Weights of a small GPT-style language model, trained from scratch on English Wikipedia: 2 heads of 128, a variant of Muon for these matrices.
MLP neurons of a small language model. Each row is named by its layer, matrix (down: output weights) and neuron, and shows model dimensions 128-255. Each number is 128 + 24 x the weight over its row's rms, rounded and kept within 0 to 255.
A block is one neuron, or neurons of one layer that tend to fire together. After each block is what it responds to, as a language model described it from the Wikipedia text at the highest values.

L6.down205 [116 127 130 133  99 122 148 130 112 141 127 128 128 117 124 132 133 142 139 101 137 173 115 155 129 125 153 141 108 145 130  95 135  98 156 154 107 167 157 105 139  94 175  83 112  88  96 147  99 103 117 113 123 146 119 145 109 146 160 102 128 126 127 126 116 115 130 171 168 127 109 155 104 146 104 141 124 146 162 120 159 170 116 102 130 104  81 161 116 166  86 118 112 121 158 118  54 132 120 149 179 156 146 184 114 116 111 138 114 113 158 115  75 129 109 127 138 151 136 121 130  90 123 114 136 131 153 131]
Third-person pronouns in biographies, especially sentence-initial He split as H+e, plus his, her; also assorted word-ending pieces like final-ly, return-ed.

L7.down246 [148 126 138 120 148 144 136  74 158 107 125 128 173 116 145 155 169 149  98 110 119 115 127 124  93 156 180 154 123 142 133 119 152 137 114 143 158 115 189  98 159 133 140 134 108 112 159 120 154 148  89 174 101 157 144 116 121 139 138 135 105 134  95 112 146 150 106 162 145 102 157 126  89 155 119 133 159 132 104 153 107 150 164 126 117 128 135 123 100 158  94  89 149  95 139 168  82 141 127 160  95 164 108 166 111 139 107 136 108 197 119 135  97 109 129 103 127 155 131 126 135 148 127 100 143 119 126 119]
L7.down249 [174 104 138  81 150 141 122 134 102 108 135 158 143 153 111 126 112 109 125  99 116 110 160 150 161 107 148 145 128 116 141 167 157  89  77 145 124  56 139 167 107 142 153 145 139 112  61 135 105 131 105 115 117 100 127 108 123 159 158 111 124 127  97 118 120 123 142 114 112 133 142 114 121 124  96 141 170 138  81 110 110 137 133 152 158 164 139 110 139 129 117  78 107 142  90 175 159 138 118 119 116 121 144 180 153 126  89 141 157 118  96 121 157  87 139 115 105 145 148 182 145 157 110 115 141 138 132 117]
L7.down321 [136 150 138 152 155 171 107 127 146 135 110 102  72  91 136 121 167  98 108 136 142 126 137  90 120 123 124 126 172 162 145 166 132 111  97 101 136  99  98 155 123  69 115 113 161 141 130 104 141 125 105 173 122 141 170 122 180  67 151 133 116 118 149 131 137 114 168 155 156 131 140 122 155 147 121 128 121 151 149 100 110 112  92 116 113 137 103 120 105 122 121 164 107 140 190 130 106 133 124 176 109 144 136 139 112  74 136  87 101 112 143  70  94 165  91 187 145  79 111 126 105 120 141  98 120  95 159 174]
L7.down336 [121 124 143 153 148 150 122 129 117 117 145 127 119 144 116 160 152 136 119 100 106 102 108 136 146  79  89 121 129  69 114 102 148 155  95 108  75 123  92 154 128  48 147 152  94 127 113 138 100 129 143  80  98 140 122 108  89 148 114 125 103 147 135 124 162 158 157 122 112 116 118  82 117 164 122 108  88 132 118 162 133 132 125 191  80 131 158 152 144 181 136 112 173 145  91 177 106 147 146 137 122 101 123 106 145 114  81 146 150  80 124 157 127 115 151 125 119 102 126  95 147 145 124 140 159 156 135  87]
L7.down365 [122 148 118 124 102 120 160 118 114  97  92 123 135 122 135 116 122 139  91 146 104 109  75 146 149 158 136 111 134 108 153 165 138 125 136 127 124 115 143  96 147 100 147 139  94 107 150 164 189 140 113 128 172 100 101 115 116 125 133 123 123 140 125 126 186 105  68 132 111  98 125 138 143 132 159 152  96 145 135 148 116 140 142 121 104 118 161 192 149 135 119 116 108 164 120  63 127 122 120 166 116 158  97 106 121 151 167 152  96 138 132 147 124 136 139  92 129  80 152 136 159 104 114 146  89 144 157 122]
L7.down528 [125  94 142 168  87 128 110  83 102 128 120 138 131 131 132  93 147 172 126 124 113 130 128 142 131  73 132 173 127 135 131 145 134 120 121 145 117 142 114 156 183 134  83 136 158 126 135 134 120  86 183 143 119  92 111 164 132 141 126 112 123 134 109 152 143  97 125 116 110 127 143 150 149 142 115 148 100 184 108 127 138 169 152 152 127 129 152 109 152 128 126 112 111 169  97 137 105 100 136 152 105 127 149 140 129  89 159 140 157 117  92  88  97 102 156 113 129 131 153 153 121 148 154 175  77  91  63 146]
L7.down532 [ 97 121 184 115 134  95 136 144 115 115 137 160 162 112 147 119 116 134 148 154 114 145  96 132 133 128 130 124 160 148 122 112 174 123 135 142 148 105 135 109 139 143 113 159 155 113 148 166 150 117 135 105 135 113 143  95 127 153 115 128 145 168  96 139 163 112 133 125 128  93 129 107  98  94  90 121 136 143 147  95 149 112 102 171 120 120 141 142 114 110 138 162 104 120 111  88 138 117 122 133 167 133 142  69  84 121  96 160 109 135 125  89 112 128 123  86 115 114  73 117 126 122 115 165 138  85 156 117]
L7.down562 [128 138 134 103 124 125 142 147 139 111 106 112  88 109 101 121 131 160 137 107  86 113 136 163 160 123 111  94 128 139 146 107 125 134 166 127 133 147 150 134 168 124 118 138 155 124 133 152  92 118 122 136 149 130 143 139 125 134 142  81 131 150 139 122 134  92 145 163 124 109 125  99  86 110 107 173 140 142  88 148 125 134 126 139 155 108 131 148  98 138 119 176 123 115 134 144 120 120 148 152 125 118 163 193  98 151 120 110 101 112 142 109 144 104 115 103  93 149 120 191 100 154 114 123 144 113 136 108]
Fires on the suffix piece that completes a word split into subword tokens, mostly adverb -ly (probably, highly) plus -er, -s in less/unless.

L6.down42 [129  64 125 109 138 114 156 147 117 130 172 115 109 107 102 101 162 112 161 114 133  85 114 162 143 116 102 141 156  77 119  97 124 106 103 140 156 101 139 121 102 132 140 199 112 109 129 164 100 131 101 180 134 136 133 130 127 161 127 117 139 134  43 156 137 135 103  94 107 146 155 114 122 176 122 122  88 104 121 148 123 141 110 159 193 146 164 111 108 129 153 140 160 162 109 126 182 187 108 146  94  99 152 112 135 121 100 140 150 140  84 168 175 129 137 136  97 164 111 143 103 106 160 117 128  94 132 112]
The last piece of a common word broken into odd fragments, such as so|on, temporaril|y, afterno|on, lo|west, or wide|ly.

L7.down59 [171 142 159 156  99 154 144 147 138 119 132 149  95 168 164 150 144 132 103 109 133  98 143 165 134 149 115 130 135 152 152 142 140 162 139 145  77  85 116 146  89 148 132 120 124 123 150  88 113 135  99 120 145 113 112 106 150 114 144  73 164 155 146 112 149 121 111 177 137 152 127 138 120  90 114 156 144 179 146  98 112 104  97 142  97 159 131 138 140 163 129 116 109  82 138 122 166 119 143 141 129 117 169 108 126  93 125 162 145  55 138 126 150 131  94 106 137 150 114 136 139 138 141 119 135 131 105 102]
L7.down188 [154 102 106  62 138 118 138  97 152  78 139 156 147 115 148 131 111 140 133 152 135 140 119 148 106 135 142 121 125 117 117 119 132 149 131 133  97 135 120 149 173 127 149 166 123 142 164 143 137 139 111 100 110  94 158 143 143 154 160  94 121 123 104 129 124 145 159 124 119  80 164  93 100 141 124 118 141 117 119 122 156 138  78 120 113 144  90 105 135 106 128 162 127 139 120 132 140 162  99 152 161  86 156  90  95 104  93 154 168 124 109 139 196 138 150 154 180 100 166 107 123 168 155 124 142 114 111 127]
L7.down257 [144 109 124 144 103 139 132 118 144 107 152  94  98 121 134  85 140 140 148 141 116 109 129 113  78  89 125 127 102 140 152 113 108 150 126 172 120 107 124 144 141 152 125 111 104 124 102  90 110 143 116 139 128  56  83 185 125 106 120 111 123 171 137  97 145 121  92 126 141  97 134 157 157 118  75 125 142 130 134 152 149 166 108 104 142 156 156 134 148 124 126 104 141 140 120 119  96 115 132  88 123 140 105 137 115 132 117 110 166 138 105 119 111 133 124 114 145 131  97 149 156 163 176 106 132 141 108 167]
L7.down561 [124 115 112  74 106 118 138 100 145  93 201 107  94 149 121 126 115 160 123  99 127 131 161 104 109  69 137 113 108  86 133 113 101 125 126 126 126 191 127 118 120 130 155 132 132 111  87 140 114 127 165 126 153 158 120 124 139 104 119 126 179 134 122 103 159 122 154 113  96 133  80  96 135  93 126 101 195 114 148  95 133 153 110 152 115 155 135  94 120 124 141 166 159 123 134 156 170  88 107 130 141 137  81 118 115 104 105 153 117 131 132 107 149 135 148  94 124 140 151 172 166 131  90 110 129 114 126 146]
L7.down604 [128  91 131 154 140 135 160  82 161 107 182 169 107 158 155 131 122 112 136 126 149 104 115 157 141 101 119 121 109 126 150 102 139 104 147 114 116 109 139 104 174 123  78 143 141 156 128 140 128 126 157  90 116 187 129 153 101 124 149 104 122 137 115  93 157 131 109 131 153 104 101 149 174  84 148 132 167 110 118  92 119 119 136 112 122 137 128 133 121 141  73 120 144 123 111  77 148 129 149 108 110  96 106 140 134 162 130 116 131 120 127 173 127  76 183 110 156 154 134 148 138 104 121 109 122 157 144 177]
L7.down611 [144 118 133 109 111 101 140 154 139 123 152 144 106 104  74 147 139 126  74 146  80 142 159 123 131 147 106 114 150 144 121 117 167  69 132 155 136 108 157 161 150 101 150 124 207 105 129 112  77 125 124 109 138 177 141 137 130 124 114 133 127 107 133 160  98 168 107 122 112  99 151 119 149 142 154 156 134  63 144 114 125 159 150 107 131 126 110 185 150 127 172 175 113 154 108 133  89 127  90 154 126 151 125 148 126 112 133 100 135 101 141 133 125 132  96 109 154 140 137 100 101 128 146  94 142 145 167 136]
L7.down1001 [135  92 131 133 149 179 162 131 134 108  91 165 125 111 110 118 105 104 115  85  90 151 132 158 111 129 105 120 119 124 122 134 138 154  95  76 134 137 152 136 123 166 157  82 102 112 129 121  91 112 125 107 126 122  91 119 119 128 129 170  90 110 145  95 183 105 174 157 162 122 168 117 144 121 130 120 124 116 149  88 103 159 146 128 114  96 158 106 112 144 101 109  99 133  83 127  83 105 106 136 111  97 127 135 122 151 119 144 158  73 174 118 143 132  79 172 148 115 110 132 172 115 175 142 164 142  85 180]
L7.down1003 [118 140 132  74 123  84 165 125 143 142 142 128 135 134  95 115 122 138 131 136 109 136 113 134 156 134 119 140 140  85 172 147 149 111 162 110 119  93 137  99 135 142 123 156 109 141 149 138 158 162 129 165 144  85 137  97 125 135 141 133 122 126 182 131 153 150 134 146 122 130 162  91 109 108 129 125 133 158 115 165 105 128  84 146  97 118 135 132 120  58  86 117 104 142 108 142  96  68 136  71 172 131 108 112 128 139 131 123 100 157 158 113 119 118 151 130 164 121 105 116 145 140 165  92  97 147 170 168]
Short letter pieces in the middle of a word split into several tokens, mostly foreign names and places, e.g. Hang-z-hou, Hin-d-u, Lab-el, Buil-d.

L11.down219 [133 111  57 114 141  96 143 122 118 129 207 133 110 158 153 105 111 118 135  64 125 129  90 115  86 150 124 101 156 124 140 113 126 124 123 136 144 112 119 138 144 159 154 107 145 125 106 126 105 140 135 147 157 137 142 169 130 121 140 156 110 116  94  99 122 167 125 102 163 113 101 134 148 103  96 151  75 102 116  74 181 141 152 139 169 147 101 143 176 147 141 112 165 139 134 104 100 133 128 180 118 110 116 126 102 156  76 111 141 142 101 127 172 123 100 149  96 139 141 154 155 143  84 119 102 152 172 112]
L11.down288 [120 147 136 106 148 119 115 106 140 115 135 147 153 134 172 104 143  90 123 150 112  88 132 131 180 123 124  84  95  93  95 156 151 103 150 113 135  83 123 130 117 108 146 144 106 120 110 149 127 129 139 134 150  93 145 146 146 101 111 151 118 107 131 119 136 113 173  75 123 112 104 135 139 105 137 159 100 149 135 177 121 126 155 140 151 163 115 162 124 118 176  73 129 145 102 122 123 142 115 120 121 131 124 132 116 162 124 155 129 147  90 139 126 188 124 125 117  97 114 131 118 142 116 136 128 173  92 127]
L11.down312 [129 113 155 125 110 138 123  76 134 144 159 104 135 157 169  80 122 140 116 152 110 155 103  92 111 126 127 121 115 146 100 130  96 142 137 130 112 113 124 108  99 154  94 127 147 132 150 108 128 116 113 127 158 143 156 121 107 129  99 122 141  98 179 106 124  91  85 114 138 126 113 154 120  90 147 127 114 147 152 118 107 178 113 137 125 118 113  87 141 136 177  91 122 133 104 161 160  96 112 152 133 137 137 144  89 150 154 118 142 126 116 138 122 144 134 152 129  84 111 107 147 167  76 147 151 125 128 127]
L11.down323 [170 115 109 114 162 161 154 121 118  94 130  87 119 110 129 110  95 141 102 131  76 115  61  73 151 172 100 122 119 130 130 102 129 127  92 151 123 132 125 130 131 165 136 111 124 170 109 122 106 136  92 132 173 127 120 156 135 117 113 111 122 124 120 116 120 114 112 121 107 148 119 157 135  76 117 151 127 130 101 124 171 151 123 134 129 129  89  90 150 119 155 116 140 103 135 148 116 110 132 175 152 133 131 109 132 124 132 142 154 147 159 141 104 104  99 109 119  85 120 126 171  91 162 105 121 101 128 101]
L11.down356 [159 115 128 124 105 154 102 129 163 122 160 153 125 149 143 115 127 146 119 175 139 138 147   8 139 120 142 138 135 102 116 112 127 160 204 125 100 167 150 129 130 107 121 119 134 127 113 130 138 108 136 137 126 145 151 119 126 144 165 142  90 109 150 116 110 135 104 131 133 168 127 147 140 156  93 147 134 109 147 121 146 149  91 106 138 140  89 134 180 158 125 122 117 116 105 113 132 109 153 135 112 167 117 140 150 130 138  84  94 150 152 127 133 139 113 113 147 126 147 116 140 145 116 127  59 140 141 138]
L11.down373 [158 116 166 114 100  92 150 129 118 111 126 125  82 148 113 114 121 116 183 102 141 121 168  95 102 193 147  80 125 153  97  89 159 128 138 112 119 105 112 119 120  95  90  91 151 100 161  98 136 171 116 119 129 153  92 133  99 115 122 104 163 115  98 136 125 108 124 136 139 122 119 100 115  95  95 155 117 105 134 101 149 104 116  92  91 133 131 126 144 152 116 138 120 118 150 183 109 134 158 143 171 171 126 124  98 133 138 150 161 123  77 126 107 127 113 126 102 137 155 152  99 168 138  84 109 140 120 111]
L11.down558 [128 143 127 139 159 115 131 143 121 121 174 132 166 147 130  92 125 122 138 120 123 129 115  71 123 139 121 157 145 154 116 133 118  98  88 138 124 111 103 143 104 123 182 149 111  93 153 152 124 109 112 177  96 116  96 103 117 138 107 105 109  92  74 134 117 113 100 104 117 120  94  90 104 106  77 133 156 160 143 141 103 119 145 176 158 147  79 127 128 114 180 142 131 134 103 120 110 123 150 188 160 161 138 154 147 132 109  92 148 131 111 103 139 110 119 158  97 145 163 139  96 148 166 156 130 145 137 121]
L11.down934 [143  94 153 131 166 115 147 126 132 125 138 121 155 107 160 125 146 133 145 125 118 125  95  96  92 150 119 146 154 102  87 100 147 123 150  60 123 116 127 103 150 143  58 121 151 146  66 134 136  99 127 147 132 151 106 126 136 121 124 143 158 126 117 149 130 114 131 140 120 106 119 139 124 150 124 168 102  97 151 145 102 132 151 160 150 115  77  95 126  93 137 123 132 155 130 150 134 153 150 140 156 162 144 152  62 125 142 125 108 112 120  81 159 122 154 128 122 123 150 104 167 135 145 120 140 152 133 123]
Tokens right after a subject and right before its main verb, often adverb endings or auxiliaries, such as quick-ly, narrow-ly, also, still, to.

L7.down54 [160 138 125 105 108 129 148 106 139 130 143 114 106 112 118  88 122 123 159 143 136 136 129 118 100 121 152 159 115 121 113 116 164 112 157 123 136 112 129 125 113 124 100  80  88 166 135 162 147  77 156 100 147 116 121 121 153 139 121 120 131  72 116 105 109 131 102 127  93 104  86 184  99 141 175 106 140 133 133  93 105 107  78 143 115 131 166 135 109 118 149  93  93 142 143 149 125 116 140 148 104 161 123 149 145 106 128 156 111 144 122 163 108 126 119  86 139 107 172  91  96 159 110 107 148 131 132 119]
L7.down55 [153 102  94 168 130 132  92 141 109 135 162 105 116 138 161  87 112 131  99 116 150 154 136  91 135 155 145 150  95 149 145 169  92 119 157 114 133  93 127 148  94 123 140  89 126 135 161 128  99 147 114 143 137 119 137 112 157 108 125 157 136 113 200  91 177 138 120 161 121 123  99 138  91  84 139 134 129 130 138 105 123 139 113 152 134 123 100 114  84 128 196 110  76 139 139 134  98 109 136 108  92  97 122 139 160 117 114 133 140 121 132  89 132 133 117 146 134 132 143 157 101 198 152 144 122 137 172 131]
L7.down313 [140 111 112 102 146 136  78 155  92  85 162 132 107 153 144 137  81  62 122 118 133 144 157 132 107 106 144 142 127 158 139  83 122 123 122 113 155 124 120 116 121 109 150  79 146  88 139 116 136 139 122 173 162 111 156 104 156 144 157 124 144 125 145 112 146 104 124 168 156 133 150 155 133 108 119 138 117 140 117 120 152 123 152 119 165 117 115 113  84  87 141 119 156 111 175 126 134 119 159 120 103 171 138 114 168 133 128 154 144  90  99 132 150 142 114 122 150 110 111 130 113 166 135 140 133 174 129 151]
L7.down505 [140  93 114 132 115 130 105 196 107 172 169 123 119 155 142 125 114 119 119  99 132 147 115 103 122 135 143  82 101 127  82  84 144 186 112 149 124 131 157 103  95 114 136 114  84 123 133  73 125 121 103 146 138  84 151 119  88 153 152 150 109 154  94 144 108 110  83 176 163 131 139 120 110 116 148 121 134 121 129 130 133 124 122 125 120 129 120 107 136 141 106  96 148 137 121 122 146 142 163 156 154 142 125 139 167  94 145 127 125 112 116 134 116 118  80 112 109 137 140 145 127  94 133 143 106 148 100 131]
L7.down527 [157  97 136 148 117 171 139 157 103 130  90 126 113 135 103 178 179 159 120 150 103 126 119  57 113 147 106 131  57  97 110 138 135 125  74 152 163 115 144 173  93 139 138  71  94 141 109 108 143  75 129 107  87 141 133 135 141 129 141 116 143 139 119 101 130 170 115 106 128 143 113 174 131 148 102 121 126 102 130 162 135 165 132 126 134 120 113 113 115 158 163  83  86 124 145 141 151 150 158 148 122  69 125 159 126 131 165 106 119 114 108 143 119 113 120 133 122 113 144 134 139 145  83 144 148 137 142 113]
L7.down608 [169 198 114 164 127 128 168 128 108 140 113 113  99 113 129 174 108 126 137 155 160 154 137 163 107 103 155 124 145 154 130  99 111 122 114 138 122 146 108 138 125 152  90  98 122 191 181 102 148 101 140 105  88 122 138 128 144 153  95 108 114 157 162 134 118 132 129  95 130  90  82 148 136 110 135 119 125 128 139 122 117 146  95 120 139 108 110 115 132 136  96 112 117 142 133 128  75 150 115 187  96 168 120 123 122 127 167 110  83 105 108 142 136 151 115 152  93 168 120 130 119 102 148 154 131 119 135 159]
L7.down959 [172 139 140 134 142 156 130  98 137 131 128 131 158 112 126 131 158 126 132 120 180 134 107  76 134 136 175  95 107 160 124 105 147 116 105 122 145 121 105 147  96 139 122  71  99 131 108 132 112 100 127 153 162 169  91  98  98 169 102 135 129 134 150 100  87 157 119 126 157  93  92 137 130 134 140 156 128 122 135 145 135  96 125 145 178  94  65 130 173 121 136 129 115 156 155 138 124 178 146 124 129 183 132 157 119 129 122 143 144  91 162 112 168 134 130 124 115 106 133 132 125 110 113 174 159 134 108 162]
L7.down1023 [139 167 156 119 118  88 134 105 159 167 152  93 151  69 182 119 179 100 148 139 145 126  87 109 132 111 140 105  71 121 151 161 136 128 108 125 121 127 152 161 124 122 127 132 104 203 165  97 150 132 116 105 139 121 132 108 105 122  84 130 127 132 140 124 123 130 118 163 102 148 133 116  98 146 109 111 162 155 166  96  79 135 102 139 101 144 117 156 114 178 174 105 131 147 128 140 153 148  86 128 129  91 138 129 158 116 135 136 118 139 106 148 137 172 157 111 121 115 117 108 174  92 139 111 155 122  93 125]
Subject pronouns and "the" starting a new clause after a comma, introductory phrase or conjunction, e.g. "the(y)", "he", "she", "this".

L6.down859 [119 115  78 146 127 132  93 155 138 126 174 112 135 147 106 139 109 127 114  86 148 102 136 137 137 128 136 136 132 150 171 127 131 129  98 135 121 128 108 140 112 123 131 132 124 129 104 112 132 125 118  97 104 110 142 101 179 163 141 131 127 146 113  75 151 133 155 102 102  96 165 147  85 143 132 140 120 157 106 113 170 152 144  98 132 138 162 116 140  43 104 163 109 152 125 149 157 129 109 136  90 109 137 158 110 137 138 125 130 143 144 120 144 140 128  77 109 145 158 155 140  85  96 141 105 144 104 122]
Inner word pieces of split proper names, often Indian or foreign (Utt-ar-akhand, Jod-h-pur, Raja-st-han), plus table pipes right after numeric cells like 0.

L11.down10 [159 134  96 141 188 147 136 161  82 123 104 132  96  89 107  95 145 166 157 102 115 124 163 115  78  84 170 122 157 135 137  99 126 135 128 157 140 117 165 109 142 151 169 109 120 117  96 109 121 191 148 134 175 139 138  99 175 131 128 100 153 104 122 128 119  94 168 158 140 110 127 151 113 130 147 156 152 107 129 125 131 156 138  97 145 113 131 127 116 104 156 149 135 135 178 115  95 108 144 113 149 148 111 108 114 131 130 123 109 140  94 103 111 168 160 126 144 119 161 109 108 122 119 103 140 133 122  58]
L11.down231 [166 130 161 108 103 185 189 125  94 117 116 125 100 107 121 116 128 108 110 129 140 132 100  81  91 137 111 121 122 108 142 131 123 103 123 110 137 119 124  91 123 118 159 180  92 137 115 110 128 146 172 138 156 118  92 128 101 116 136 170  99 134 120 132 174 127 153 125  99 148 110 118 146 112 140 125 118  98 128 147 132 127 117 150 178 164 147 160 108 128 189 119 118 103 134 118 148 158 177 123  76 130 140 123 125 153 117 119 139 150 128 141 116 153 118  77 111 113 100 140 118 126 177  86 139 135  81 131]
L11.down362 [149 111 128 117  82 123 160 130  99  99 132 100  84 117 160  97 122 177 102 136 104 100 123  36 124 154 112 139 151  92 143  96 100 133 108 135 158 160 127  80 105 132 107 128  94 127 133 121 171 129 157 119 154 127  98 130  85 147  54 115 114 119  82 128 178 120 123 158 140 112 138  95 124  98 167 138  99 130  93 108 148 129 142 124 100 135 151 148 101 138 127 138 124 151 135 132 119 123 153 133 145 166 126 152 124 168 143 110 112 163 128 108 121 114 160 115 125 107 173 120 133 150 132 128  99 146 144 117]
L11.down375 [137 103 125 161 112 154 124 105 168 103 143 102  87  94 134 148  97 135 143 136 102 137 133   0 139 113 142 140  90 126  89 129 123 160  93  97 100 126 149 121 147 138 122 153 131  94 119 152 158 128 119 131 151 102 104  95 106 105 121 111 135 134 143 125 155 151 159 126 114 127 153 158 150 140 124 143 117 120 149 170  94 106 129 119 186 114  95 116 159 120 125 143  96 134 112 137 124 153  94 121 148 105 125 143 117 142 163 117 114 139 111 129 105 146 173 104 112 163 139 101 108 125 141 130 129 125 128  95]
L11.down577 [147 156 128  93 102 122 121 132 174 132  99 135 128 166 114 134 137 119 131 147 167 136 167  75 141 150 126 111  77 123 147 138 141 121 110 124 148 149 155 108 171 149 117  85  96 139 114 152 141 130 170 126 104 177 120  91 118 132 147 118 139 104 129 179 147 153 109 101 168 166 135 116 127 117 154 147 139 130 135 105 118 117 113 120 118 182 165 104 128 172 119 126 101 110 155 122 103  86 103 127 153 113 124 147 110 142 111 114 114 124 122 139 102 109 170  87 142  76 119 126 121 110 132 131 124 143 125 144]
L11.down797 [154 114 114 121 116 110 168 150 134 115 121 104 153 143 129 140 128 106 139 123 124  97 141  69 143 133 190 117  99 138 102 102 105 152 150 109 144 142 137  63 143 135 133  94 142 111 130 114 158 137 147 132 109 141 142 120 119  92 136 140 116 107 115 108 151 140 129 134 156 180 106 148 139 134 112 151 120 111 133 160  97 131 127 165 127  92  57 126  88  81  97 100 140 149 156 133 155 129 163 149 164  81 113 100 124 140  99 148 132 147 137 141 163 134 100 163 111 120 148 130 136 117 126 108 167 123 156 132]
L11.down933 [156 138 133  97 146 126 112 111 178 147 138 137 113 158 157 155 139  57 119 153 141 139 144 109  98  99 106 140  90 128 136 108 152 136  95 120 129 104 145 119 151 158 146 109 106 128 103 156 134 127 113 170 111 127  98 130 112 116 109 107 209 123 116 169 104 129 107 122 104 141 119 143 132 131 177 138 109 104 117 133 135 114 128 131 134 145 106 103 141 102 111 137 146 212 148  96 124 135 173 126 143 128  93 115 170 149 112 162 140 179 121 135 112  74 135 129 141 121 135 135 126 118 121 125 119 125 140 147]
L11.down960 [130 123 122 145 132 134 110 121 127 129 151 132  87 135 143  99 136 146 124 109 127 121  99  28 114 140 113 120 138 141 149 165 164 161 113 108 146 111 149 121 135 118  78 114  90 147 112 158 101 169 112 126 114 123 117 108 134 150 109 121 150 152 146 104 122 152 131  79 134 131  77 120 111  99 139 139  79  90 131 163 134  92 108  91 114 108 136 148 115  92 151  81 145 155 131 153 118 121 188 148  90 131 117 131 109 167 140 151 137  90 137 122 128 125 114 117 143  92 127 130 101 145 119 146 119 103 190 157]
Determiners, mostly "the" and sometimes their/his/its, opening a noun phrase after a preposition or verb mid-sentence, as in "in the past", "arrested at their".